MLP neurons of a small language model. Each row is named by its layer, matrix (down: output weights) and neuron, and shows model dimensions 160-255. Each number is 128 + 24 x the weight over its row's rms, rounded and kept within 0 to 255. Numbers have three digits each.
Before each neuron's rows, "raises" lists the tokens whose logits its output raises most directly, leaving later layers aside.

raises: " from", " to", " From", " division", " towards"
L8.down2449:116094116187105140130110137153107109121123109122085145097130156098098098101110129073138144133137108126106089091153142114107125137135125110094139148081111169138132119138140115152102185139141126112147149166128105097135173107079137090111125121099127113126108119113093147096109115122112110106

raises: " his", " an", " a", " another", " several"
L8.down1525:133097115130189130137116153155149156146078125127105155098110131133092152139096097183131161113080099141132186137102110147106176090119136130140144138100120142122139160152134115134113157101098134125126154106119089126151125137135144151141123134090181110078119128117075113167137146162156155157

raises: "ance", " |", "ty", " and", "ity"
L8.down1851:122150144125145127111122156115118157111110121155147135142171146126130110172152101177095119109146152102129162112085140103104124095139105114113124164129114133125094153109115137140149107153124145133100141151117131174176147130130098118109131136155154084123152108163130118094129120133066119125

raises: " to", " To", "-to", " into", " onto"
L8.down959:092162117139096116111110109150110143152108141144124075096091141137117116137113091115144116080141155136142105162133149132179173106134190098111126117112143117164125167174158108113146144123185104118189121155134115106150167136119139118134187130122156100125101096141100067149114111108158071104

raises: " their", " these", " his", " our", " the"
L8.down935:133144151161162151172145148161126126142103167132128102122125162128107141144149127164113141132131150161165110158174161140110155068146121109150149144131122111126117121165096095048123132071114108151105129092141108132118140140131124128153126134102137085140136193073128161149131091148098107127

raises: " could", " has", " went", " would", " remained"
L8.down1700:127126139087135132120153154152141141125122118100106107156116120137107139135114119144077140111153099078152132085179114124125124156117156138123094085116122099107117146137095134083096119109152129133122149145117120143111130145198100096124123118162128125097167140077134122101148145157090109121

raises: " which", " whom", " average", " approximately", " only"
L8.down84:089100135134114170125087102113147158123104126172132123101133143116105127207180153106096135128107116177121143153157144122123140127159132109178175139107148103084100140031119063127124123134110186104133116110120069164080116108174121135115151192088136087113145120153106175117131108156130137133

raises: " and", " –", ";", " (", " |"
L8.down104:136106156114139139149117109113127189119138155141113158167096113143123131112116155106101139133116119108143117122099130137175122110133122125114126194145149140069113104150093168103122135193143156136111110148139136157150144118137089135128133134145103107103110144092177134128118158138129092141

raises: " cancelled", " issued", " found", " placed", " declared"
L8.down580:133162093103146133115206166115158140121167134148096108161139141119130107152156143133108135080115126114146161155089138158124177137135142106112123112146182094111131134096183138099123121126097155099121140163137127117091139081169135124150122134140155080137175175151122120115105197134142115126

raises: " until", " as", " while", " before", " whilst"
L8.down334:113132130135103111090137102165158163129177153130121147163127139129091122146128137115122117140149103102078151071144130167098110132109186116167140140062131113118140160072122100128129115136152159132152123136114111140114125141122064116103163121105140123199121084106103149129110130150102121108

raises: " instituted", " created", " launched", " started", " founded"
L8.down1122:154159127142133111132176093149162115165129120114083112111147098139117163139153147092113101113139175129125116068112125135130150110125173168132147128139149131109102141180099141077101116105116158099149072099174116098124140126165160113114118133139076126126138104122148108088134138144122152132

raises: ",", "\n\n", ";\n\n", "/", "===\n"
L8.down331:171075165177084125086109119150140172134137149140107156131075120154109111109123165088166127107136146087170100110160171138143128080120145125161144095126091121126136159152096136191106131154133109180148082141157138131167118141172127143166127159129115133145105160112142109128126150155137119133

raises: " when", " while", " whilst", " through", " upon"
L8.down1660:133159121120128099129116087157171125166128143127086114125132112169103168105124118135141148145116065152077140125178104185093136077141110087144125162106137137116141107113100114127106098070177137095147118114098155126127154194075158180133117117134143175118129091159099094133112160123135149130

raises: "115", "201", "202", "107", "200"
L8.down478:128105139129097119128145116139137150117139145162142153125121117125127144158113133127090108146139120139148122111066136147102153135118123127152119154117136113143146134238133104083136145249121140145081170132143106159114119089162103142134141139138173104120131149099101146159134153124127137152

raises: " as", "201", "200", "202", " appearance"
L8.down980:108146146134121116147133135145173129180144143105140116126133134104109128129156128068152106123165109089118120133097132122157128118109140124145124148138148098179144163209122126122121154081129136154140112080127103133152086099140104081169115128138107123124126080108086131130096108130152049134

raises: " of", " towards", " at", " on", " from"
L8.down1541:145087143110126164110160118134155162129124107162154146151134129138097161177089162120118121113137074164069144106144125116164097064145115125107116140130136163141149097162131129145126138114164159117154133096146145113140135138095131133133132111134149145140074135116140141131095125102144116105

raises: " in", " through", " into", " Info", "iction"
L8.down1058:091118133165113149125124159173160122158115171137137136132159124111105135105141099141150118171118154125104121138137104158120152125110129151157142141131117161118100140177129096139122116070100113133113143141133086143166126155123107129137129087097119145117152095107147169116164132105118124136

raises: " (", "ming", " (−", " –", "st"
L8.down756:129127116147142139130149136131134156135099105079138113139162144111165110155143109110147116080126105135185103132103183118099133137177073141135088162151123087123134129196105171142145140094122147101142124108146123147133136129085107083141159122154088130150134169113143129115145117135153140135

raises: ":\n", " :", " chronology", ":", " table"
L8.down1554:108106125130125118117116128102136128138123134162082157138099112148137209138116083140106101107157126128107120141123135115145121153100110112132120149132116132082169153156138138081153140095150117144139090140116120110171178090102109110121146116158096130132132143124135170130130127142116113132

raises: "29", "49", "57", "9", "7"
L8.down523:120137095092164121144192089102157117153166126111147162115123122111111154095135107144141112139110104133109095169068161091099137088163106148153102099119095106148134112157164097133166138125127149154146160105107108121108091144100128099112141106142095181111119133143163122154103140138127104123

raises: " the", " their", " its", " this", " his"
L8.down1941:113143150179130133170172107158120145123082100107113095146130126117129162108162107136120113124097139124136110143139102134118145073098140157131087146146138130106085152121171117099158138107088116126099184133088087114123114081148147132146137143115127111155148140141149125144130081157115099117

raises: "ru", "ren", "li", "rin", "ra"
L8.down2568:146102119150158120128090147160133176158125108112097141115111159124171142146143095111092125149114151161093138101181124140130139097105134142090086115099149157134135135209130146133102129104141152136113162131102086151156129121114110132138158116120139138098110127126127122164144137142148141094

raises: "e", "in", "o", "ret", "ade"
L8.down1797:155149122132123148178152135120150126130114126149163127123123165146129127119130116155130170143090108109094078072159117105107121088108100138136128108151135146101118107214134131127167094089111099121157056111136130152114124089144149162162120100129124162145171108133113131130124114122133140107

raises: "1", "5", "9", "7", "8"
L8.down1390:158125113120130122163173136107138133094187173104091133126121072126126139118153109193180124143125127045150119168077124146117076116170119138132149161122080168095139123109138100133110131192159137157089113153163084144161133138137128113163114127141147123133165084136129130136149122125140143138

raises: " to", " through", " until", "-to", " To"
L8.down4:110122145168096158136102151131099112154132157096116099109153131158137140141101079122150112161112171133109132133087137092119109126159122079138099139140165082145168115149175121132138113069149144123157180156124112133141176118071143156197109141160103097128137145123133135114122157142089120164

raises: "11", "8", "2", "9", "10"
L8.down1607:155111159086123162140118137147137091087116089098108160121147104134121099160144152142139105104075179153141146144155075126156128157111083145120147129099072128139143106156163103114143123143131093135145124178111114116137156151105156130154150100135120131116136141123123171111108117115140132143

raises: "men", "ma", "my", "man", "mad"
L8.down37:132117116112134119139126129125107144086110148151103138131146107128134110132111102116115123128198126151120127126099141099132128110152112113159139165121112171084107120093144108150137157087127169130107186100141125136169135152119157094143158132130131136082107149119151168149112118106111146131

raises: "8", "4", "0", "5", "9"
L8.down2601:128124136138105130132133109136117118150109110114121132136123139127125110121104127128090134141173135121112149110135140135193148113160123135130132169129127147145146134238119152131141111255157121142129148118117131124138127141120131124142105144123104109123161127174103134140149153108133150125

raises: ":", ":\n", "*\n", " :", ":\n\n"
L8.down392:131095091144108113114132141103126088159136110108112108096113082100147110092113106119122120140142134073122105117109191116179150150114078121137120141140143114117136098143154131158141159112135160111139143155090087121137151090138163174135146128113138136168101067142155114098115099124148149135

raises: "200", "202", "201", "195", "disambiguation"
L8.down1038:162103127141128076135108146124110149157127159141134158128102184142148147137136133136127111143154154131153162157135159130159114125165131163157120124170143151161130132237106186116133164161119115134118129145141128120153128124115106165132131152129147133122124144087110108152110154121112138134

raises: "1", "2", "4", "3", "7"
L8.down1432:158103097123131134097151122143105143116132125135127156135097114138124135109117103091133120141131119139166168122154156118119166118123128102128137105129077110175080128157107127133120155131187140127159146121097118087117163105077124125134127055112111130159134121094086136108114097079134126168

raises: " between", " Between", " season", "==", " year"
L8.down1668:143131132105122132131135123115132140088108121144172134134136141127140145111117148149103125154077109129136110097138144101119149123108113123120134114131105123145152123147121138096173155097140138148125119136110157155114121118104088114130173132120140133121162111114146126112105110130133155129

raises: " others", " this", " another", "ers", " a"
L8.down860:139085123143133142169149120135095151129107107143138185157091114135126171134133138109145151116093132139120141091126124081094160076127132097167108135128078115108090092180057141117142124099132098105121185149158106146121132133139158114101101104153149130132141141128159132187154135088150134109

raises: " primarily", " mainly", " also", " mostly", " sometimes"
L8.down397:167145126155126125146133146140112113173146128116133137143130144139114108136129148123118129140079110113151125106130139110143113121099182129128119129159178135123170130114131133161100142141111123105160113153141155145130123093167111123150138149145132136116162096102097110112090160132157154129

raises: " from", " From", " between", "From", " created"
L8.down1028:111129104157159164127152113113146090138155149160109127131158169117128121085140103087142141150159140121116146106149073105112146143146132127137093121159115152140132151153141148143134150047151175170109144124084144099106069121102141093127126130121130113160137108131093114083101103138116152141

raises: "2", "22", "8", "1", "92"
L8.down444:133125112126136144096140098120155110148126081126143147103139092147116143137143133120149138128151144141141131130103105105150121151125147114126120146115136109128124114168106108144135120255158124149157128127126122100140105103135141102122149136149111115083159111185117111133138148119163109131

raises: "|", "|---|---|---|---|---|---|\n", "u", " its", " |"
L8.down1652:184138131156104139081124091131069119132119140127138142174085134135124091150126113099157140086133115134156137084165166118084153143133188102172134096103083160117139125235151127134109081119144109108149142126186131131095178129103121118116122071164133110131154124142133084110111116127130113130

raises: " ", "y", "|", "i", " |"
L8.down952:161143119139142173147123099115127141164140144077156149125192138139117123146132151141099151154130098139088149098125115070107133084125131117159110138115085111138117126210099166127142112077140130126170153119126136143118173111131144138121077152115117143106158127141092122120183135134132141104

raises: "0", "1", "6", "7", "5"
L8.down616:146124148092133111110150118134112130136117138127137095130116123098116139111126157158101150116145137114168148146108135141138103140167085106110093128168111159131128148211082152124094112255201128129161091142120124124142146115124142089173124110170051123140128111168137118156117152131117129122

raises: "202", "77", "78", "67", "201"
L8.down2140:127149123152141115104130126129158118148103122117127148133122097144136155126137110114127151144143134108134133104085153093152118127115129150135150159121168139170132135204123150128104155255130153164101152119161114125128133105104096141138131140163099125131108109121140121136140159111135118142